config = dict(
    num_attention_heads=10,
    norm_place='pre',
    batch_tokens=65536,
    train_tokens=804600000,
    max_steps=12278,
)
MLP neurons of a small language model. Each row is named by its layer, matrix (gate and up: input weights; down: output weights) and neuron, and shows model dimensions 16-207. Each number is 128 + 32 x the weight over its row's rms, rounded and kept within 0 to 255. Numbers have three digits each. A neuron's up and down rows have the sign that makes its largest values positive.
A block is one neuron, or neurons of one layer that tend to fire together. After each block is what it responds to, as a language model described it from the Wikipedia text at the highest values.

L4.gate858:066126176083081153200113108110160164139150163085095111125126165155176107103131118097198160153105146096076087161103127074101134113126096111091096149154089130156107077064094080156138176127147169148122141117110161143116148111177075138173052187076149122126125123134088120103133092158137183101114140161098120144146155115095121116078172158202154150074090126095102116127159123100126143154202129102116116096114119172157086124134128114155125160131112113120047170093141161076174192158115102164084119100120113111148152119140111136167078172123106109134091110099125159062102071072143097139
L4.up858:094142130092117069125114133108127128147099139125127153110162137132114101066181159140145142112128087103144183114142138070106117182085078116124120178167101156144136116128124132113187150127126138145121152102143138137098072067160125133199159142094159074153134139151139163082140113105087120137114117162117137172095142087139168115127152127135124160118097087143112156146125111155037104126114132128134103152097156082093071176167043141099119124113187132116130134110149146139145155143130162167121138110151115157115103167179092130103127203168109153160112120163149124090148123071201041080
L4.down858:122140131133152159136171111120115103128187180094091152129106113143147143134111134089148119159131087099114142195110098099096112174173127107159129152167101123151083118141128086123150130117122164152124098127157102101120168068083135142128113105114153111161075144150184113070115106116182117134168093134094156133108156078169126064107085112160114167120096131091055100140123086163114145134139170092147145133131112145102150110121105102122175091133182134142042074171132145154172143100106084130133168111148133170166159145148150148131123120129081056135080186115100130166120106115127063141
L4.gate1038:093138106120226148092188151167117144169151151118092133148084153099084113089098182110150179104163102026162117102175105139086156121168109139115154108109091101159127096154146137176144189129136167144150102096135076126134100092187129107131090131123161167125120116146169128112133116166111159155116128119124187125174149054091122169102148150194130151156181151084157131151119117089154065118145073135093112144139136157108095152136200145088165152109104140128163148099115152116124137109226141130144117117149150105132167136076139097134167111165096110107105127148136162171139103106158089104
L4.up1038:120162075157133155164182166123209096107123174062108138114089134141109122122105105118176107110165124115090120149107125113126090084105162072148104094174130110165152209103168096104136138098087141133104090135150149086116141082129147143136132104059108158083138075167155150133166125169106211113119080071092175119133151174118083047106188164156172142133123148097133129118166157157135116123138121116064142102146150161106143146109138183078151155196136092146088203129136143121131101123127102133152121085159164117094066157145168068146157147109164139151137138127125153142149102120164085168
L4.down1038:152107130115148109178193182140125134161114135103090162162123142083165110124135074125141115151124153097120105115141081120154135104111057149125184081134171078107129140173119121153103130101093124096138147129101164132131137103170181143140103064144106138159101138109191138124170147124100138130188128153134151102132108137146140155128156131153148135125110128126118048112105151104113090174172127161148113138172144138091073106108166179143187114103140128139170124116081113120123163100157117108128135087158114072126117122132164133100119152095104083141162131151146115185089122136137138154
L4.gate1499:040134143101115142088078087117142111092106057103055094127067158107162132148140083134119146151084136141135128070181125096176170076160154178149110107121127118158202118170094121122164044083070089127135149101033178187135142162133095077129104114166140142099141092112127137077141129109162147078090172092149096140146147097153103118154137179133128092204151132151120121091137093123081126130144113110183133162093147143095080141132158137075111117094094122198101140099083151143165121159162139119087005155123140140114097072164127096139172121118103060121152082076093109027108148177111104144
L4.up1499:112132137092136137126152120116125193147104110119115121144136136161141191120098027164163155121124138109149147096121149085119155134106147136122156114082132098122070099164120108104122090134098079124158151215112130182117105205119112130194096153140092107171121105111138158097119153179151178117110149200135153127136122152079125111150125118175143149176166112160127125116077144131082157128126102147102201136155156147132194170138103105150124101081134174200075143139167166132195097144128119105142054103134133089147138089115135184105145177079134057209127130117120070109093162149130142156
L4.down1499:133116119134077155090112114049171112137105136112110136175118133125167115077097137172159051147100140116136117101118095146184081127088124149133123081162101095132228091139113140170124123076155169105118162072109119153069074104122084150118148116138110171128072193070144151093094186164160138171128107118189068103125158121104106159114119131091076149107145122183103113113149090126133060126195111111131108108114093068132133067083100123161147122141086126151088119148162169142161180115145166130120112150110156150081146117071194109103041141094110106108140132085098192110167102108131122084
L4.gate1622:125122140066158096139101099134056098122105171105167099086127127155133153140097102140164190156145170171096178187101116109136150114096164192194114140107077136154079203149187124090138169115164161093157097101077085158147138098143090181154116118146142152124118157153095204156197206101152143136075156153106135125134107103174100105077114092108136098062157054125141073126144162120169129123104163105043094133143149111142148141156148069156126151133094135153134161141138114106161096108159109150082169140115118180063123154135129124145083145154186105149113108134072125130104113159196133125
L4.up1622:032126174120188112135152180092147176116139129179126149170145238173126200103169057140133223123104115176020123196144157112121145191166153102103138176153124145117111118164135174103190141191098128143181154099102055143159180103127145108165117097132138129115106071111156112180119133115154126144148124136127139116156126123124133106166115110133154154123113153136093127127129099072125157061156104126145145135132154148077189140132065135155109135171095139136114172160085118143158183142155154147076137109128128123109110160084126118081176127125115144107139171125121160089138108119111112117
L4.down1622:169156191129164076125104112202080093147158157091222096105084068132099080136117040050117170074172142150112117149167101121118156105147144133172128149251122097146124154166159127117101129121131129145142143128109158144141107093085163132112108097137150110118091122159148083154133180109108138124185124108161152159154115119174167152120141156084130080044110129123123182100149119146116140076099148177178116136137165094122149162173092078209093129122125140105082183121118098079154130167122116056140116130068140161108119159085098111122089123131064039151104106147102108097183091107078087205
Description: Words inside stock multiword phrases that predict a set continuation, mainly census "children under the age of 18", "at the end of", "According to", "As a".

L6.gate61:142186151126138127170109130103140141157184154147203122147116130152204127087088185108141137104152131099147104131130169156140137090106115101106107109128165184180129163154134139128145175131128137096132069157158105144188156092132138174118083153111166164189106166126061125126139160131150147130106206169140161138153140126109147149119178119098106214099046115109176117132114120145083136113153093171145158120137175143074174141145148165191135129106123135147161171071094128192164167076100151154065141088093137115130161119179194106155118130137111089106088119104104130130106132180080164135
L6.up61:118137129140161101111135167100158149125159103151114117151126121139135180091141143091099080156112158127150115135155151105129127117111180080058172154187089120149068155173108119086132131184153154117113180112116171134116095078161157110145150134075151046100189177131119186079146112123146216166149164161113130092145066107140149054152110119122080138095074122210072190102143106121133158117164117140164173166130150136103117128103135097132163094105095126126120139109118216163135130109104133129111110055165080151100144156097181120149077085069104119136088097110107099134092182134166128117
L6.down61:073065069137116104136147118133104184123124129153067161205166118160113125102119103160074137148061109146125115095133138103194121097139145088186096131140162125150096134166100085166110140115094127198078101160111124136156070117132115152134085108178162099129105148092124130097192140095143129144081147154168110137118131151108092131157115059155129127113159165191139110085076109207185162136129122123145125139104199158116183130127118066093100106066092157105118129175141124094145157134089149153094148072160154140127122149147098122130052113086149140112114076119138199085132142099162116143
L6.gate412:097117114095138015139099152139138112110098125080106171096130145107116144093137145120092121095123178120181147111130102120150134090103150126194100130178144142206123183130142144167155159128090148118144126122123161096178102141090187108161113142164074139124108093173142074110096153112174125103160033175178128124108132133149189083170140084099139123143114132138105120105143094104176149127206134122090113107159192088109134097125138070186116124089168103066108121159119171092104148152166104079144125135146083082106082141149177105128117163123118088185113115122159132159171142174085081141
L6.up412:134161174127108087145042108105130158080169174104101138143121136127087147134131074139067127106135162157131126066168102085101184124108107128100128131103152213174140173108104166162124160157113115107164100126098133157147082153109177129147136111131110094091113108150188160071108078138131054065104112091123157145079134141157123105090155128146151106177085181192142168112126088153124136153225157102112138113131126086102150152070158089173152163104115178150140064157122115161118154116054112116152101112129080030142061097065113151159102199135102126105125091146156168169173152141094093162
L6.down412:107118076093118156104136131119152100145110116099146102095134179169101108175094145132119132108124149154144143130109160131102128103175129122113139192103121095104104120142109195120055115095111140119181083178152113123112169132127124122178186090162160158160163075134100077182085139068180166096125131176099109124151181121070130129165166113216074113123152055097149129186145157193158100149187103112144151143125138055105092089159136118129124107101089157142105113061138152121129176175099108174137163151139138145166124084175159152124095085163119120121138173114122135133084137120176113154
L6.gate1361:121120144116165154086144153117183110154136110126095097182131083080168091150152143160139121107110153108190094078136165093199147116107160104170102142105072109143107218184189141190085138102131150137136165099098112104114125157183167084146167129166112061131097150124133145140126117068143146136111143108103132187123100133094131074121139142109120134068129097078166096142121134092152152137163139145080157110125150083109117172149114132145157137134135192117144088125094154136156151136084121141150146067127139111085129062166154113201135138156143099119104109102146160190121124120107156158
L6.up1361:119087118127106183105134092122180117130188086100115166136108155116138101110111146074119094154186146071161142087206116098185136082093160114140076144114067158163130181132131098119063132121122096132124128154137119120103091116167063123172107166133152099135149078109106193109109155196175113112143170128161126116117090098120179107206138105154142122122110072059136125179120132184171157102174081138110092121158136126151127097112146067091096146164136087134221097184101139135136091131155133068171173113155109136153156135162182119163155130078171079102136171156112144103174152145151146121
L6.down1361:132130149095099145120135101142136078155169096102175125158190146118135129162120122111167068124163183110158147075188109129161157143110085137107094146124085146162192148102135101195068155138162107143105154123088102090137140140122171145204142119120146119184120098089124123162178113143092067097163121131188098138098087096087150115178158101148119187113116138124141110132145119150135118158121143121110093111085157074107129171089093088115156124117134123119143090118183163138125109117152151112126238094111210142218101141082177123171131161106120132090178147107140141125127171063095152151
L6.gate1445:153151127158112167126152126080088177153060130097134180073128125104107136126161066154135145138132098142140163123151104119186146120108106172087176125094104121138064089158167111132186136073103162133151084068110161156128133116139139136128110190144182077113084141150134135151120147111088156148135106122121133104167159143128154137089164088121130078129184174141132112122131109133100151171147127182081196168119221125089139127156114117155106151062047137108148122144118092091129153106083121173142140135091137121137123081116120104103080124148101124157156100154104119151093141121137187111
L6.up1445:125076182148110103138105076139142070110147098107092125177124143054161188170140126106174067097113079114136187131103101102088152144125128110141164168140119157149136150203091140139079168147123104128142107141080132148143156088157127109095072129131104167111124050132110120119128117144116081024110108138112154118095157210042117076074166115118121111186103092126114113131133117122085113138097160089161180159127133074161126124130090171202123152121119148124140071111165097183103084138133068071155108134097164073124117180155142070145151101155097120081101102158157142057162115192057138150
L6.down1445:071114080144130097129087108089108093105145067129140142133104090090101127121180118142097169119142148070098136086138163114109127167149209098106078122218122140097132214141099113130170164129077144132142124139110164154138144098114094070221107102078170125127168110114062136110105124147147176089112104144121137159087113127090093140130134131156167071138091111079135108072139138154103172129124108137168190169171155088193090147104117118116120117091157225143105131158088098165112136062138163132148066141142139103126138148112140122131158130139160100140062146124152213161164151164142116195
Description: Verbs describing holding a post or doing work in biographies, mainly served, plus worked, spent, played, participated, usually right after he or who.

L3.gate1385:079135114194105095114156070161096118119109137114121103152135060143138190096086188139120119112118136174105144114186060123104143096121135084114066128120142159111140130100136112134113155121094051130194144134139118114075196171129117135185159115122130063115139124171124112117130079108168108113108138133147106102123139131093127108146116134131150144110100122170136031106154123132152138116117096156098086133155194143158175075116074147203173166111183145131142133138133078143118166093137097163145120156115085105141113092125136113047108161101065118093132113172111176091132097118122115122
L3.up1385:152207200160114184098178097199204117187179154152140098118063111068122125126119086132111118142158094129147140101173143106173137154152113113093137152125144094128082127105119149168143156131183120156118118130101101174175139146116087120113131147137171081118119069186125090166089124112112134081136135139103125092102111142107124107067166165117181109137148123156127188158125173091038134102137162116128114128121156154139172110096146153146135150134098114097122106081117089187102111127125175140141119132114155156129168134099206139083127082132096094186119124107121103143105123118129115114
L3.down1385:118161062105068099131152082170160093086189163103124130139134147124146137133160151183151123084126140101067143103141119123128138139128153109119106117125109135147137148117146115178145194126071148179162104121112074126134157181080089116149154107111135133097113129132156090102147084115141158171154084179117152143109101084073074125088144069150120140119107145121105120152117165146156139083130184193133198122117140117147142104136137169137131131161094148113141193170114141118129143060138106166159109123112074101147166162101101130102112080166099137080141175128073129092135164143128089121
Description: Function words right after a percentage or number in census and demographic prose (of those, aged, were, from), plus colons and labels in statistic infoboxes (Total:, ratio:), and weaker hits on come/end/finish verbs.

L4.gate638:154151123087111090103144144074140180158094120110111102086146111132181163106098154120083174134124200075138119094099055155123114133140118124092102124065157055120083091090164099138070132180102123113120147135143068198248119182171120116160138116112123124171067117134125126151123167157157105156165176135105122111124111088173117132158138165109130122067143107093157083109139073168146088120082173074186129099161171121160149114132151184153082105172181166096146145110096118150112159094147104194091168065147096086179074165152153124158143195145164119165096159129102126115096111160123131136
L4.up638:148145159150145158116121104126114182122094176116095173066088128091138134098128142162091127097125167098087089121072182120093070098165109087139181128113089148109105114110144143192161110132149138175109141158170112140130058165181157136132116117079152140154110081108119124161142151143101062140150135151132147067165131122155173149099137133136113122122142119144167124140155058116142165115143103204124095089117183101093151094102169127082100152088077153121107078172117103093139145138108062107156098133151068096140086146139161152141055146161075093101137119143106105104141118084119143107
L4.down638:095101130058134129183112165158165121136094150148137208081153089143096147207096143102123180161123124118102078154122063171114115157121173161141160161154187111149101132092121086203090112182079146141108093183151122124095190134110104155124142108104163130199180090150177090171138112146107126106087103120168109145095065072077188118129111165125105069098114090061075206135080214114121047097149103123182156115136127164143111128138161160116131129078168148126116143117106093135100174123163114102119148111144071159191099128200155165154106119187058123135117135151091163168134132078138094142
L4.gate1179:128138190172122233169167154145171110131145131143120078129156152135178190116120155143119197182105176110184094097145080066139109098131135136118104170165080086131093168119091142099143132088135112133198110099096144172123103101134106093170165145113166118185138130122151202097170047125143155160115134160111106150105149093133114161154184105149085135120100103127143106160108116163124169087146138109111114116171088148088096147158150107181132167133142155135143096086110226219156152109135077142123124088116059097158137161122163156123132140164091218087100126164209153142124147144086154128
L4.up1179:128135123089189127146136117126156129094152139145130138130076115114211122127088129114157161106098088156179171079112122102151075093109130126137063098138130090174096145104111117092135138132203145127162088119122169157139145128117145169135113098094149109226162089125145125115113109061191107120096151175167103143107164117135114118153133151134076169145149144165116109154118111116128177106158095107078194120124159117094121095140171184128136153173122186154139124174157184108175130077133083105141123052154123162140142095142139106142160079151126128167062085093190127168152143159088131160
L4.down1179:133127156160077109155163064165098176135161089133108142195110143112191114122097166107145146137075077156155085067122163081138101092083160142145067148139143112134125217103092182064096140040153119155099062154065135145082093135074143141165129109114159099122106103152122119051087117134173102138124153170164145105075153077071115183184130174101057106142121162160158083194157085147089184128159122159132125085123143094104134104078183150125120093152134133138099115170109119172177124092149153141118129154161095183172125112074091105135088124117105138120107135153168142171171115178148207096
L4.gate1465:175151133090122126178212136118138123127152106109137121117142138128129138118116130139174114166134193133187180136078124129147108107054149124096079147093107106188136112179099072132089139133089118147157105112152080185125127116183118161091130189084154087105115130068095185177120127168160200118110169194114131106118125104114167105140130135126094158119089072162098136102137115179096231116125135109143117189112102125084201114106145098122131147142148113136151160075126131170164199050136103138129114121145097139114170118111102142147106117118150126148113077148150166119104135163166201089
L4.up1465:063124146123133095108154090186129175118160117171117158170129140124149185161164160140102100199072071131121115091140142125150170122118129154130060155122117075091101116118144107162166167108101167147096094167113094100101102110181139127080167128090057082138089123146161135164165154088147149173114182198159134109077087097106122147147115115083134138143100137115066109072134111127153139110119104049116086121120110143117112127150184075143169154140087157189151135116092153106147098060126111155126140127139107144157134147179124147116085133138085130089073105107190158116146133100096109173
L4.down1465:108114115139070080155148183174102140187145087166102128173163132075144151109167151199129063182072122151157123137126156124098170176097128128188078111198140165096129187122130150058150147114091111158090110121143118112092093124104139142205138104108158083108119099085158105122178094129137118128165141093148113159123143117162099064124160124096087081156104150137111140104138165180124126149146141122159177182109144152105131177107101116125153099136131105115125188154150105146185130092139158138109136078182166154104120126148128110101120141093049071131169133132143202090102090112109097159
L4.gate1634:111142144088181128152143157175156151132104133130133187124106164124115146140154153118118123162093150108200131065104158140136162121134150095106096161175105066172062078172094139152135161060167149109088047183153090154148136102138177160124101112119122095184087124103192127100118092100164101186164129130121136080110131089153089148157159078164100044092135079136114149142124138134115123121130078122133159091123135135104089133162162138125130144143131163175116071107106177144151144083079126154066174060102121120147178140136169131187115158147076046097084151119095156135153136075209144135
L4.up1634:194132141101157095135111109103094144147096168128086105131133130133199171075093119075160124140088168149113084106101099124169081171146112111138097153127122113147047158114173145130059123105165156167105095155112099172202114133134147148124115145077136078125102173084158085140125131132203139158131164164137118131101100123170141130134105102152100138131071039157168139094142125105064136132122135170130146130139166094127113106136141087167091193113128135180141107090085125157106155047177080174140142124160066068105098136142154076094054140193192161121138157162145157121151154151119114169
L4.down1634:131121131172148094130176129121159168140174173159075121187103124109120178169119081163130091111054172120126109113150148137130157118150153125122123112181147149149053125087114186167070164173131077183042117164133088141138131121066176138242086114083140135174123139112143076095101109123159059167109127164165171136163110081113143102155104117164160159130101086120131112091158162130076185122159132166171136108165125086065135185109187081157103101147082123113152146110135114161148159079056169118107113102138124140181087159107181112155098137121107094117082101141128164170138118127154127127
Description: Main verbs of a clause, often bare activity verbs right after "to", a subject, or "in", such as doing, worked, race, conducted.

L3.gate1550:158110134123167140125179154092133145136141120173137093160057167163123120116110222140177196140136148137131079124183114088129137124118149140117117120189143192140086137153116115166077131074124115080091160147146118151119073146113151128146092161089179135108153136107151146137140081165149109139108096180142170102141133119131136123115170170173140078145110104112116080109173112167103125085095122082142165183152145141158167147130121126150156166174140167132121144120127123083106147110186111156069122065179109142195150130144111114136107155117146150139111178155122161129168150129149132136
L3.up1550:192164224136154167115120079105117080069185144176087156098129195138170210084126121167161140165073083146130106066171092109174121122174127140093130114114100180209132106129110116094148179165132118109153068132109128076091135103217141174133090174128174109147099105119148106157096117112126146166147078129158127116145104151189101136166160098120147141124201137083126112081223085136140152117153103077110149140123111085196166106167149120148173095165138169123172164143123105148158152121092136090164141068136130096151097193125122180171124125155158154150106162142122147121102129078103106103
L3.down1550:155116171130086152132138123108148155117088089129095077163117183121133124161113118126138171082152128110143140108127081131128129194083148138124176136178133137097103141095174175117097103104159117193128094170168061135118161098069086102189089091094181120116150114133128104089127097133169128126090105155164137101062087170083233121104133112121089118138133166145151063161106129170120212098140120156157168130186193105084157073090152067177079188097142102131131182179093090138078140099152199145111125110136140109152107190111133134180113134072145103119086132133146194159187108146130109165
Description: Main verbs or infinitives naming what a subject does or where it lives, e.g. plays, deal, acts, living, often after "to" or a subject; also activity nouns like music, tennis.